Part of a small language model's weights: 6 heads of 32 (2 for keys and values), 7.66M parameters.
MLP neurons of a small language model. Each row is named by its layer, matrix (up: input weights; down: output weights) and neuron, and shows model dimensions 0-191. Each number is 128 + 32 x the weight over its row's rms, rounded and kept within 0 to 255. Numbers have three digits each.
After each neuron's rows, "raises" lists the tokens whose logits its output raises most directly, leaving later layers aside.

L10.up747:181133125122125141174109190128122121122088064186130100092122121055097171131101141135186102095125128123149112189186146117109123201107148108130111149188158146131140133134156108110098119134135139106120163084187122165108131195160138143102087168119145133147145181116148197210149099120126158108131136194124056136202142123099139141131100071074118153073127173115091102154152138131140186125176130118077168156123185095114084094130106135131142161082183100138100171154126124113090120133115162085124057121155117117131144143127166104127068084044178155160089147135091110132112172122158101108
L10.down747:162208113106110183156099138115140116156094080093153125121161145115172081123125167170099172150159097135087146137098138102183133133116102094130156118165122152091057192161136088184168081126163144110181120154120147108110103127156099143150168141126102120113104102168060081174152135108113101088120073179114129166097161062119117098168111128157193103152087162162139096156107144119086147095117099140113092122110147166084106160088116123127134140103146182090216090120118101149150158099183178120172082104064153199150133105077120126153175168164148097110162131077121144159162132098128115074
raises: "e", "e,", "e.", "ro", "ek"

L2.up462:183121115098115086144171137168155139200118120152154133113067104078094196205093109155209151124112161108133137124093129194101089097120100160123071132156138138150162096058132181110078096234118206140121130127135105127134182098156108175115111102197117127111139137155136153145094144102106150152102151106121134131163148109102076107117157115088143184131119049064092100147120118095116145163109108165132113092087124126130109147151166159085120117157143077175117166134133129181155113142130135134132139108141102084172131122146177127100164054165052142143077121149126152133128099128119112073
L2.down462:152119089100159189139110070110141101107154147129148144101161143100134153130163134114112099186109109088143111000093095161098142167112109127091130139146138105057152103106149147137085102134125134161123119140109133196154110171132123122111113130136069067131129132183146132129122120099122152165103240099124151106075148115119119135109134225091082185159104154131093159166101127118122153158120129157129140098108154147143120111109156181118144178088084147121134189174104069175118153120076171133112133132137145069138147154133144141119140159126092165174115161160128155156142112069109133151
raises: "===", "==P", "==", "==B", "===S"

L7.up535:129152129139128131122092149153130099116154159155100117144081147135166121105066224135149187116137143137121156145145107125134151157122200094108152110083070126121143133176150172125166155157132119178134147128121100156123154078185150215121129098160131094176076140091073103138118097146110138122110088223099081113117116140137137079070084089164095153128047122144087132138075140109105117084155123128120096162111169154172149108130133180075123136151117067150138079109132104148110126173188119148123101132133080119134177173076168081132101089151086099189106132184122136074139096186095173137
L7.down535:118125154174133120155116082120119131063136176081165160105160118126092132178144142120173101113070135138096084152149088151108178085172103152070155110131092208144102120137143168140148119122119146169166113068128116183122137122186162077112117147110125119121093135122155101177150115090177111156136091195147098164152106151087104086094147186155129085086087112154071183059167156136157115096128157106151112096107144111120131115070198164132084114115143075120172130201093131122088109098211123160140143096144084175167103101166137140144130138061128120100120103137111134124059149140192141105
raises: "on.", "on |", "on", "igan", "on,"

L5.up344:107167155133141110131098175146099140109163135075117099111110063134120142153031168146110160055079114113135148165133092149100149150106154160137078150121143140159175101145124144177077085103100117160138129130128135111082205122142132118098134128142131100160118108162116166155124141143112125131120076131122100110153217127113016104127145115111133129106087081123151096089114040190110151063139129062066223092124141173165067137060085164138131132130140140169145100142103129137072086171149139103134131122123080091101117121150131104174128061131121125119125176126115115100132148147081122115
L5.down344:115126154125136105146171107087133135156110179124062076138077120169225085048128238076086181133111122051163036151147123139118084148121101150116121098148197124142134185128152107144147153165141178144137126135123141130152158088082131122111107144127031136154132096117098169156123134094152128105111113149129120133110126202092186124132087167124109118097063130151119100148127151140091071114115152176098076123147140195088160131159178150125120174132104155148168113133116087127141142124089132131152105101131130122091118101149152092132069143177117147061110150129087142136144159132147107135
raises: "es.", "es and", "es in", "es of", "es,"

L10.up217:124099121114088195129137120182107113138113142127156145106105157068094134131066128142168119158159160124167124147113106132136147171120083111068155134118096110173167153140151132069145159130098168144131118092044178141146138116138145159123045103057170137137156095178146109145085152163135124149087128146077097159174150162083127067166122108151057117136087141105110125072105098131072184144164134128120071186100126120091098166097164163148124092075119136143152061195178152159134052130100195121113140130126099069154130129149099137096113150140143140127070137161077126133143099135073118182
L10.down217:107136132130080157143095131118079110100143106127174143107113156141129144169114108139099141098162178149097154165127088164122155125135095125123082134146116110094206149137147139054204109099085154127111126112141121092179085135098179173091136100128116103147072208146111107131110116157136190140162169106070116144154147125155160096094129129120176140126112120103117101134103137189140044129101165122139150162134138125185128132117100143140096182149165139161090124114167136051107042135155150142143136180088133072130157124129135148031181170133118126181106150141122072128144147081015087116
raises: "|---|---|---|---", "====", " Location", "|---|---|---|---|---|---|", "”"

L13.up337:194114156138155157121176111031126131102140084150163102147146110091051129128094147121130105108184094121178179146131173124108149093099150142101120066111072140155128158176196093094107168090110182163146145114168079120109131084127122122141153163137081106122108135153186145141118100127115169089131062108087140113151137194115145162190077149112049147134148112084124096100115072198151132126152086165142120083100199188111110134145194141141150151104133132116084139096134107118123101126088158182157108141121104153089108146118116092126188138115099143110120142147094106155052181119120095133
L13.down337:181120123101131145163150130131146135143167127079153054160120110167116135103153130136140116165135122113132062152119106109167117140117101159150129167137109124126081182170130150132142149062110187148114060158113167115146161155159121132116142091088075173180185099091128106147088143116132110146081112252050095136078163149089124107120174152125138107135148092111134084071099138131195085060101099121099112133077111110075159109116113199134068146129202126133130142059128162091117163105148134149106164130120120150151105104096135129194199117142149161109152111177110099087152102137115115164
raises: "es to", "es.", "ish", "ings.", "es,"

L8.up250:118152176125140088134105156101117143114144048161146108136118137149114124169152090158102139045145099125103139133089150121090163082150156130153122135101149155128175172126122087137123135187126120168051105059196100079115179105145124134108164191187071067128081190151096123114204112113123134154156132136149120106173151080109104184092165094151136132115155166121074119118054162143153130144116143150192142146181169137144172118152128092147079118115168121128124169097064099065099135153142097133104147126091134135115124145150161143108102109078098144196129126094128159153143148084092098046
L8.down250:128070109141102122157143090096124087177126253086147121167151134118184118104126124088147127154145177114135105106122114205121069136151089158106142125105106124154090100138093149105148162107113110115153132135045166169146086112125161087127145068100115144129168060144136150173080160197169173070098147119100157159087164156123159137130120159131053149138093095130133152155162103123127144192186125131048104159086094130125127169131144165100148137127099132122105101165177144206098117104118155102097104132132087144147125094124108083114158135169155105089079116184129119094158138167164144176
raises: "), and", " years.", " time.", ").", "ity."

L2.up241:161115111084112093150108131150146118132093149170192142113088100147074243116033147142153150125148156102133142132097092183127098140126107132089100125133102156119202094096114156170086076179141166161228137126158097147116130118142082118124159122183131101135088113163122123143144115152119151132159140159088153112212157113134107135094156156122090166113132107103099140140142094091133153112114126135148122111074168025143126171131148149100116190143138107184107150185133165122105107179130097143064151153101096081146140154127164112153160071155131142152095150150105161136166089144047122135
L2.down241:133103099117140148131107053127137137129132127120135180085135142111128153132172123123125085164131124159140115000118113178109163207147130142112127157125147094075143097147158137152124101152143121149100130146084180171116114169095106097119117131157126095162119091129162121110156130113125160168128239069143108117089164121121165114080116225121099160147142138080106197111088068142114141138117165087139143126130194132147106101066171137092087148094081134093149138122083106162132158150109128165089103156147141119112170142126142147131112122102093141149118187167114135168140128096136108110
raises: "=", " time.", "===", " $", "==P"

L14.up238:160143125102077061114121133117129089093182124147115138121051152100067147129081199177111085140111131187141188138143158122082112167077089132098137043142116118135103131056124180118122062118115211175058153128076084224155170122141119139115108137094111176142118145128099133127156163149143108116106147099118118095185150117094132138153173123152128138106106150120119147127146143150159167126129170114151107149145116114122123078142105188111197132161163079116134187088130096139141124109067157091158160165139144069137204119117085123154082116123161134122147104141176116156102088148099100111
L14.down238:124129107168160124124164121127124131150107095149132155145103136168185120129159209165128126127200074131105084134157102195180062112069076119180145100086108114159068185129084164127111109159088124099093123185132150147100124089168097119129157069138120143110125171186109114161146126143098124146179117176127150121142107147131157100134124160082098147079094112169114174083116112134143116058119118103112128133167134068148105106156133141076181067108126060086139131112154133160175171150081119089115161122169150148152164074112167116148141091072168077139134094117181093168172118131061142088
raises: "te", "ts", "ten", "ts.", "lin"

L10.up471:168162092148121116131084138073116155134109073173199094153099147097121185131135113183175158145118056143154167134089120183105077158119130152125121167161137139160167081086154204164084113144103166134098138140072111153109163112141076126104112149151136097071081111157202142125105140104090121131097152131137121095126147076125074122083166142132085127150170124080069101156133114191155222177115163081141126148142159122144146167102173129127114127117113104177129175128094116081147097201135141126106130108140106073179130143156142116182117109103090112158111190172128146138139073108100099084
L10.down471:130108078086180148109112103192125107151124211122115120106134114118084159141163140111115111163102114109165099000075098168132123208119110143109175154128125107073214096098137142133126099148106155167087125130104136199135114174142116141128092140128129103162132109187117140113158118094083132129096210127133140105054172139126139134101144189140093170098128137126097167145108114083091163135133108165113134130109139149124098087106187154105150147112080085104143146157122127159107155101080159120128118132122137111128135162133145167113128121127084138223106160172118141156119108096169123150
raises: "==", "==C", "==P", "===", "==B"

L7.up471:104142206093122136134123125201059130129169149154101088101098135129146134101088121149104128134057155139070169155129219129198197141158103104119172143105075177114135149121193175138098092187151156133143137143100075179135139130121114140100121125147097130135103115152128053128112102086090122132105124176118090164136128158141126113117055131207115155085143138153149148094119134154132145112111103105109103170141112194123108075129049130023099148115116140112132148132103142158145174122159167138130108146115157059080183161132135126140123081119145171131176099179105096165110145155142099122
L7.down471:092093109133120173132130100112089130083115161152071127122131125142109136186139126099098173152100109051099203163140125114152120100161130089103077131123091098100164162082122176170114167130079070183143096160158083148147138139167110143126106150077111084120184145145108107148082129113127126102145111168141083178134117100135132103069062215177136094077066111204086168140165166131126134118130091151175137149132134158161122114133109127144120111155138126121150157187141085157120205174160142115125112067159146129130146157185166176117102099121069130090205123147076118151066123129108125113
raises: "on |", "on", "on,", "on.", "ominated"

L7.up556:139162146107120114111124108098121124140095102120137128095085147121102181142076137106145145106137112095201112148144178177081087139181200088118095110112173137164155112098162221136158191083147160112104173156095119209123124115169123177102123072177133127105189133128149100113093066098110170148114109126121119099129127147119160127104091131151129138142084138100104054105122158132127105169142188128131106112075139145157115177139146109138131101082131114148124127145138134103140122103219162160126146118129149160116168115063134061096114140111092085116047141129108000103106093134140091120
L7.down556:115086118190109115099134113161163134138083156115154134053115178103047113132100107064182122087156075057166152147105139117143120105126203145154064133153091118118135139126100120107140129113131130125124105157122137111117130121148125127119134099123196162146125084093121096091120115129112092134096098177104146138113175072142129148127136191101101138172112119117148082091169181085144134156211176116142156167050147140148146180132131119122131123174103159121135134127133183135117165206225109148121167112090106178110183106093106144097065116141053104152042128151122140139147151144113096101
raises: "ed to", "eded", "eds", "igh", "ed to the"

L11.up469:097159138132132115169112144149110115121142072149143126146101096180084211136111193154162088106098087141123088216107108126147136169134160100101120152072136183168183151149144152068117119154140140138146235115109121134128069136164154154085164165090108117112099082088154121146126084186169161135141139073095129107139162123139026086121102119139072103137094132134106094098139043183142131148117133139097077122121123156128146147124106164141124078102175131202106123090126156100118108127112167165105115162134103110151120130086102119131135119179162110088120205111126116185085172126160121109
L11.down469:137072139070131121156142167116139060135131095094133063138112128089176130155136129117114153099122153126100160131136098172139141145161144086112170176136098167119149151112045164134107141159107115170128117132221171177133117126072163130140160078100122110196045113185092134127138113052096124117059124155126050105180109112126093055121205153123166121130140141116105112106133155139122124151115118144105203128117104153124104156046133149116191142104166133135117154177113104144084134192110128122164119127139108086137092107157156112095144105122208198143155140101084123135162138133130095125
raises: " ===", "===", "\" (", "a (", "===="

L14.up587:137081093108111096133123162133159101184096108142125129136059122098071120106125137140096152137131098149153098136081104173123112127090158118181074125145161164125194119162131208086104103170151165145119138067074115117105157136144133087114069163131084195096089146084121165197148112080105123136075142099132131143173139141097103139093137114173111184149132127099106145101171143114129112116147158162126085183116150055167139100139171123103163128158147036142151138105189093196145089153164170139086151141093117103130090156072065143131143136104130163147141149157202128141085118099067115095
L14.down587:153138108090142075095103153096151145141107119155135096125099181137123107062072133128181107158180075106102099220190069149109112089076120212134087119162177102104114140129097093151152163122127153113151148144111125088124107146068136146111137081122061180084084127086186156127162151139075164089117117138114154132184123182127138134093131177153111168094127136166131113121145203041155109131158141185110131151111165121112172160138121118140163153123109129086119088103161129121162098127165168131042144131147105167155149086099110121070122159103142126085153103085163116141179127088147095130
raises: "ment", "ments", "ts", "ts.", "t"

L11.up85:154189149154153109154106159157159109110105031158123116157131101149119134140186123143114117055114077149096149143127165091124136120117143096169147134112198153081108189118141084162101115182189146150067155105169095111043175152093123129137114216159103090101072156114138089115188077097135107145185086134163134101136133100107118140123147101129181137163147077092138124149113154106159086132086139130147117103172190133123143097159119090125109159167156119130142157136147107022106145144136085117170131119101133119099116129134165087163078081095125112110116124103180125162156112100124101050
L11.down85:126134142130059144099116098124095093171157159106164137118139165075169129156116133114146098102174161113129125122129139180109173145153102141155096198081076151159152107168134139088094144092093136149141078076100156104189105119120130124115154039118109115154121149118099126127097200200161179141120196101097121174108154149147164153086148179175117120140083133167105131131124086165109102157139123135098107156093126122120132147059139215171167098081155120168128110149124136151124054074124152134007170135070139107134092128163117147086178160167117120132072109131118142113115101141086121132
raises: " time.", ").", " years.", "\".", "ations."

L14.up600:128145059081134121148164193122098090141152092111165085157132086154071138099161116157098095073106089149120146133154173153138117139130144106145165177125141128099133106132155113148137115063153142187120159128119123132103113233148120094067144140068176124139128086115097104091100105130117118098127162134044092207110134137092143139135175153229126136117134161140188143171153147094143158106147160062085088170137115117140138148170041113116132146139171127136096161169151109123103095171198137185129134129116146082163147117101077155099092148111082121127152142114094126121138168115066117087
L14.down600:084091144118131120112152139100182106124121166195161110083122153130165096128145162122093138127097139132112137000150105129156111134163141111130042192140051163168119098080153108149097113164142118096167123130147126156163102165091116097062082110158168183140144102104107159113111097123169172134158189141091117119124168154157163151126101148167119131096092136140105086126134184078146172170143051136180120057166137083125169179154101107127118136155175152180117109126135153132155119142126133152121171135091080132076102127120135133164129141132164108172108116095080124071131047123122077137
raises: "ions", "ion of", "ional", "ion", "ions."

L11.up456:166151160088139088112121217129056082097074118131172126085140139129099162138172110157097174130112128115123108150170175146075206121144124075186096129140111160151144163134133162132111172101115131114075172174103119084150082142109130095104147144219149148080118125161115149167059095076085130126116112136103114121134107139111118139161139142184097112118079148116118104112138154143158171115157144119121087108130093187189099136110047148097197101162138108105079169151162094162105082100175158131136174106083115116127140133139135169163116105174167149129158098148103050113146107109077092090
L11.down456:144148105096156140176152175139169117077072149123119103141122155163147138127158125161140221139125168114109105146149210088185110100168071154159149134123128113125102147153103135179109153171146121140146083146070094148142137139121163083145084114172169141098212138123118179134110107087080126133071118101105193156076173157070092101129150144144187153130166129154050145125154104067131089129124130148155127091136093138087098131147180152103139121106103104126144096093077146187116101121165061157133113115097127080094077103096099101126156132123125078063093140161137191126169102109184101118
raises: "es", "es the", "es,", "ing", "es and"

L7.up657:197141158164099128160127128138097150104119072161132126129127087182143086120140125131168130110107136106149152133100149157165145153180058110164138085122174156141208150126138137147075095122144133107086109136175116099068103117127204136120125173216167143180107122095125079134121090085074142046090086177126096139143150116140118085088137116180133186093139168124100126174181075140170119169131138125177096173108115119121070101063142091101135152120142092182118133125142105104143105147105069122156123142026181134117143172181136152139083066167104140107139146161154121129125128135138113117
L7.down657:166093141128094161116116102123098123109066148146102113119150181132174118166124128101114110137122152045060135181117122151153100050090141136090153143095116161093065147102157171142171139150162139116111116126132170155192105088102140072154153108103103105202137139085088066091146117093147124173104105161098137166093171123175114082091153208176161134131119160141136131108084173141092085135112123197109108167151155018114120136130140170129138171100145158129119113110108119151134111165129056203139149085181136149123139188088062125102109132118132122110141086129124158160139096140118168115
raises: "v", "on", "on.", "on |", "en"

L14.up728:177111159145133106146125166121130143121180132145142163150152147066161123135158149205169156131116111124191115121100174114093234152090119058092080125128146140142143190118142128147092121148142124095110181175048099151123166164146145147119114048155072152132105050178146173099103112055116101102131135128127119093118110165126115079151157154125139095151108152145103150116125142123162146060124160110151150134129115196093115097120110137072100183076144128157111077114118113124146147114113190147060124127099138113133151144095177162094103127134175167159097089167093158107115101081049149129
L14.down728:092083121118091105117117173100157121100128178154120153102143151148146164178149097092115161159139126151136110255118138146093144087097117151181154176072157107102097136148106164129078152148119080080162102180100105113107161110092088132081142130184098151145133134176116183112090143150112120121119137148114099107198139103131095158121146166136155141173110083124115118160100148117158199125173106131155073142141144156117079105142125137141134136161152160166108140093092089135126103147150154155131142169037134088152136081092120165209089133100114116125127061082149159134109142072123111110
raises: "ments", "ment", "mercial", "The ", "This"

L14.up19:103141155133165120100112160130101153084126036177135093138092104076139091146150173131158117115157151141202108142122135124177139120146117124122079127069138171124180179175202135125118151085149172146080107158093072077141160139147158135109092123170128129131170100140147104134127153084138111132099122085117126123165104169170104134122145107159157168063154155128065090100109069120122108090156149064145139158129134089163160107090121061101069120103133110138119115136130147099149044213131091155060145154124130108094148139180191113127095157097111149150112186125086075118141128054122102091
L14.down19:151166084136086149071137168142096075152077066161177157143078216148134185173125130192130115103156103138156114080125201129124118103100123157117146113108160159173119152149187141193140138148117153154134106154168170113139139101107105203125093155153135146115112139085116109137125150147131146141095098132124134144110116144084096117090122115172120109109091167071134103095113087180102144134155126039173149146112134107164139077102057146133099118138086131103143129122079167101144103121205091149124188114094111133100101230134125105168047157093099125130139101109160109133113120133122141055
raises: " by:", ": R", ": D", ": W", ": K"

L2.up105:125180134083145069160138174120078120111157099083190115126159093124131171143070115130104149035129088118152189184157141174158135145115139141165113127140117185178142149096129126092085072162162130166165147129128119127197149178172149108139144128144129141128113111106130095148153117150123143129088085131107082110161114076133124098133093126140090196100040140124099092118123121139151157091158160109136142120125123144125161114135074137080135111122233128126086068103156099122113077190131144151142087153092102120083113137111133090108111130104137119145118106208122078083130117156110114009
L2.down105:146103123056165171130251082085132109054129111136137102095054111192163148124128157100124180119123118180103154179170145133133157098104160128018082148138164103099141160131125103130157144180101115131129122118131140157100077089120091136194089197119121079137112093092108082118062111120102096107132140127109123167122121139129199110117100127164161119126097119121123147050217125115133127127152126212118088074116161123127123121090169145102144113165122107130142122132163193098124113118168147087159142104097124125159133113137131168108126079140118124174146100134126177118115116167151115145
raises: "ham", "on.", "on |", "on", "han"

L10.up367:166195166162111095188165166134128104120138137138114066105104168077130100131093179147149144143128097099092165139124047125147197125174096138163149136060124153164119133152195167181127140167126082132112123169069125093136190180074136133118139189184156139122125139153151136123127049135131128083104086144142113179146150107074125090082112147120110108135137123108122091143133118090110136131099156143109117114125165146175128119136097089085130208104136125200142094090115145145138115089132120090119056163071048078184151163122128173150112143160149168131169153109111085120083112114085116101
L10.down367:179140097110133094131141132109174141121090094123159170163088140120105171154156127123164096123075116140082068172175139153140106151185138147105141158109118055120098111122100134140125139125078169162194130126130121100168139164120139165083139073131088164154150154053144174137142106080119090151189162130184127109129163111180168144127109138115094105105067109152104165191116117110185161145168167132172097089138148083098173099106038104097152109103100175074130141108109125130166125108098162207138165137108091113121095058107156175124118097102134141083126075122069142078107172110148141181
raises: "es.", "es to", "es,", "es of", "es the"

L13.up639:130107125081119087132119162131122028126158137114131119134158137172098094110135049152113106125111138113084072154119158070187133112118182091163121148154124136101151215135103107095143108138091057182131157095181122092169144149135191122119148170157190119143089135074142088112121060108182143079125107080105119104114114109127106093138152157113128131096140093084065142159137178160121155152136196153123123110128119163100129146171154124086115132108133130145098142095194105074067128119110164113182165159130128099177128107113140087098151080084069176159144131113087160136164120117096118211
L13.down639:104136067090165099152091170123129041097135088142144112084161151176148147098134129113129145103134071106136095037099156185115148133071156077174117107149125139144175128108063142111154178196095082160131085087099112176138133222113115134114117154131171089123071165151051134119126103108149130152158138132127159146089152088115118125105133135143095148113093123119124143129074177163088128174124152133152157108128153165134116146142172141190145087135071132116141138122154119077081137108158088135195139184139141112166108120125141165155147114137115119151151082072135134181214083149065112102
raises: "====", "===", "==", " ==", "s=="

L5.up366:165168159128165118151097145161099101116177062162179085138116086160069145121122130171126166072072097141174177170142180150129136189116146136154133154189139154183153142123155115119064098068092134104130123143122124184073186085126121149125151170196137095150099124084150121135039151103101143115110096177128129128147154147079146141147123081109088128117118133162141014132126079196139118149178139091134171116127102176105105142077127191063120121123144093122094092128125175124119118196169073132135119167109119119106131154150132130159147074146155116105122131163100109109097117137111103101
L5.down366:117145108142113160117117053141093112121091139113166123060144161166150145107184157117065118163149127220145103138100126136119071118092121168106048159135150117131100111141145099129093191117098171107132115191161124131160153140118119076128127102133101145110103168193151106113140180145090127186170167113137135078126107141104041159076102138147107120103158118102075183113167102109133122128224132079158154153102146122108138117143150107189108085131129206118146146142099094187118096136060081121110140127107118172170158080067155149088126118097116111152140143134110175137120056135119169151
raises: "This", "Un", "At", "The ", "The"

L13.up236:205148138105076136146132165100100064118121117114140126183154118141093129147171133151086190092111128099139144137162184089175080175124133130163114112113132102130141128085133111097143123115165167166092166135162151146066132163150099160085093094107096177107138091118160100098072067134156119098107151111085082131149156138084112129136170108169124135114098189059115180151141155075110146080136170126106117193084147147145158144175111159050103170144182132097075105123140119197126063135144142197115117154140111096200191124129060075135125157102114085128141173130126128128160168104122135098
L13.down236:105114098129158125057151130174124094183159151138095087174100129129129121093159114065126134100098162089107168112151165119143091155118114102103175095161111093096152114074185155123100118133123176144153172132219113126171116102107114059152119140104163141151189164117124161126153131130142107144120182176155095048127095156071159164150127149095145047130103105104160107154125132116153115113173062143169073084113117118123189168071140150131082137148109094085146106135110145092136152142167066159069141202110099127134174078133120168134181132085148148118099151136116139130199145063114145135
raises: "ion", "ions", "ion of", "ion.", "or"

L7.up269:149234155090144075136149187121084155169117140152185098173123067111124132141145124173141148066091087171109133201166128130107131134147110107135114079099136183170147105132139154134138094099053097109131142106152085140098132129136132119125112108122122125102129110069150126180141104187113132147095149138091124134195110126114098112114109096154153140121129098101123076184094141111153101146190179149123151147073193146109120110098116146110156132105234118125106131194124159115109037151135139125145118052056120083158103146125150107134119134119142136200107168180148086128124158158073120109
L7.down269:141108077070195149087138144140110131117093152162126221044151178091151121129072082123147182129166199151134070153156129123131124128105074107063146125086168139131159009117170139097144113154105142106164123120147123145143143130139125171159140102107132094171086071128120096157155159092094156159140144118108153105201118074121172129098128097116099166162072136091127126153116125137063096128123131107126143119130121100144136124118148153133129121190101186136102132107085142099174171121110075122182095128168139115058078102209116133157148144149100126124104088096158145070132108119143101123
raises: "2", "1", "0", "18", "3"

L13.up76:138098133133164012154185131129123160120143142097156150160087106097142157141157106141114099080114089149143176142179155120122154109087091090204106105077073136184123106129154145064090178118146159129077119099099125143158171146136123150088107164080146158093124017073148101180135163109155129154113166129128007104134147097137147117157117164136142129075132132090119147164129148148111162118169163153094147135111076118123172115146105123112148109127170104130126174094115095147142163135140091130058148120150150069087161143099108134191140108121105103109131163128107163185164133078132088135
L13.down76:129169115085135089054089099133092205082126171162153156103098088132124146140107158160164133173178117133117130104181138153130082185161044078049140154106094176136129087082149085181100167099144176201128157107191144111128104138161157143129164116138096144141157152128073091112144166050115115146160157166143128129109102097182113145186130120129085095148123149099131144121068164126063136134107073151126108097167111095093132147062148143140180175082141097185144149151173131132158092155097137132127076145148094182102110126132091141083116091135117128137128129115146142171151102107094146141
raises: "ly", "ility", "rough", "ourse", "ry"

L3.up49:132149169109093102166162144184138150185218091116138087163120085140140176110088131132071130113115144172094160146158133140112031097125114139176134119091143147142136087133116148100134128158089144145148183096155118089159152083080150118096108188139175108168068109107116122143125142155115152109098081167139027104174148089140100150089181130092110183119107147120125117140140064158143142119127122138135148146103129141127127111084135097070126055129180119134058133187112144103102131133164124075157046133094124163126094164122138155097152145067045132144100116161118103094104107111066133116
L3.down49:121210123140154131163133090103179148116099171109158113125125138173149113071145147107100133153172142144092083085136166061156173118123117118091140099144124163072112113166134059163101103116156096165133103144108166126185112125152154083116181125119133123143120144165063104152114102132120103167088137168120174131064123067144101137096140167147221109084103164170138150154112162126123099080085162076155155134147173122108053148129108125095126239136155158121161133046125152112137113103132153140137121152098121121095127099151129086195170154097070107118135108069077087173170122127142107128
raises: "e", "y", "e,", "c", "y,"

L2.up646:139126140120168111120096163121118138140178049131165137109124110080117135129129138230100147137072149055161138150121159121120147150121200164170108176141174124139115132037145162124081124081104124113118115140099138125150175109121127090113149162179114063121135131133087104132128100070149148084130125123066130134110134171093151202125175158137099160120092094127153166072150116138142153098106099122077160111141114169131124154173119138085163100143150149099093119152088140165102153126185180051131110109115100114112095134165071093163184142125152166126145129133120050137097136190029094120
L2.down646:156130096068113083140123103155138127054108138070110156161098192119081177099121159151150164128158120032155076086167155139182152121137152097127103125138127136136138128149096115149143177089113126089170093079176156146178124085134151122106124100142134144107153127113122134096144120129138111150142125157131152083179113144125110092152186135132142128145163141125090152127147066093184138100078079159145119137104125072064112120233145160147135113118161092168161122069143133161135117138129145152118109152099071096103104090243195144120157101143104169113115096187116111100107135065149066156
raises: "es", "es to", "es,", "es.", "es the"

L10.up63:229099160084136123098103140139111133104182135140138128089095139145129129118124107203133119115094040151146195144122135142166215138114148057119095172106132102117142123118191149172140104101094140123108132120105104128146212131083133127116157142178129170124059141157127131120126127108130166118075108138109125110116107103055163087128156112092138098153111090163125118117154117109108070154146082116126117106122177139145115123143093063106146123170145097226139145166138178177138083155167119124123066125171072095137135184053137154120114077103102124168118088140109056143160135149131159098
L10.down63:126162132130101117122137193133177145117132103086157133119063137116136136094142149105165200103094137107149101133163110167140096063162122163142097124161156132147112139105127154122116164152072144147087110113142123182100070128174098166134144125194134112117087117130115154120077130141186082118088152112147145162108051076173107145111068108131110205112086164099109113075131132090117103170142110162115106174184183096113094160160146112093091142138214148138122143144042083202219132114101123165109195178080119110150123139124163151121118108115141130106160100149093129056107102153138102119
raises: "er of", "er", "er |", "er of the", "er ("

L3.up572:181188157129158098104124190167122100134132135164169101191070110178093150132143099132141145062136144121125173199140172211147079118161127082110118082121149164128130137118129162111100178150138113125101135086075135085130147140113109156113132171115114123121103103147111163127160097137088150133082105155094101102181121066111055148111090107072122174114102140088090116108134184255187176113132129108131116128114140137135139136111118044147100116112144050139069126124140141056125051130165116097147130130061159127155116136122150106111102095116118130056111108135120116139146131124129101115
L3.down572:121103129147143111122174095097121079159048152090136165155126128115123094139102051120108160150061177144100114136061159108114124121125112139160123124137141126178124129168048144110110122145069141132178072161133133128125116052123131167124126063089179133197111102117179131129129115117131129143175187140189151101149107118122130145104205212160131139149123121122185096130144117129113111089138067103069123115122127083140137174138190139127153100115096142112147077059149100107144166128136141136119126087145194149102034091124120112137087177176106173110154153159128174062135134113174125109
raises: "0", "1", "4", "2", "3"

L10.up311:167100114187149108187125136100122101189090124096145109106156112093164155181136174108086151116156142152148147166179142099105212108106182154135088111120074125137138126123218166132116171151111095152141128091092082160104172081131127130104094108183114088151133053117139124117114111095176166137093093179045136149082096112125121124183159146070101152183125122140129128052108125104113185189147149105068137115127155136096147150105138111089121140142168115099094116139161115158132132100117151133129073139135096167167115138096098035140175105127084150120150174113136127111131134161048171152
L10.down311:155181147114130099104147171082120130108154093122093089190152070156122131129118204107137114112121189092122143152189138145162114104120123149114156135160100075191179140098119143096087156144098118122109068099078094138073150151159138133100091149190147182150091171202155109133078127153139117131127143071184139135135110116128150153041077146122140176110138104160091161062182115099078099122137177194122153149110158150165111144073089150083110156190110131102173140103077146127163078101164108179111128120152105162088146135079135158122057126128126132144106097103111123164158128128132071112
raises: "er of", "ing of", "er of the", "ing on", "ing"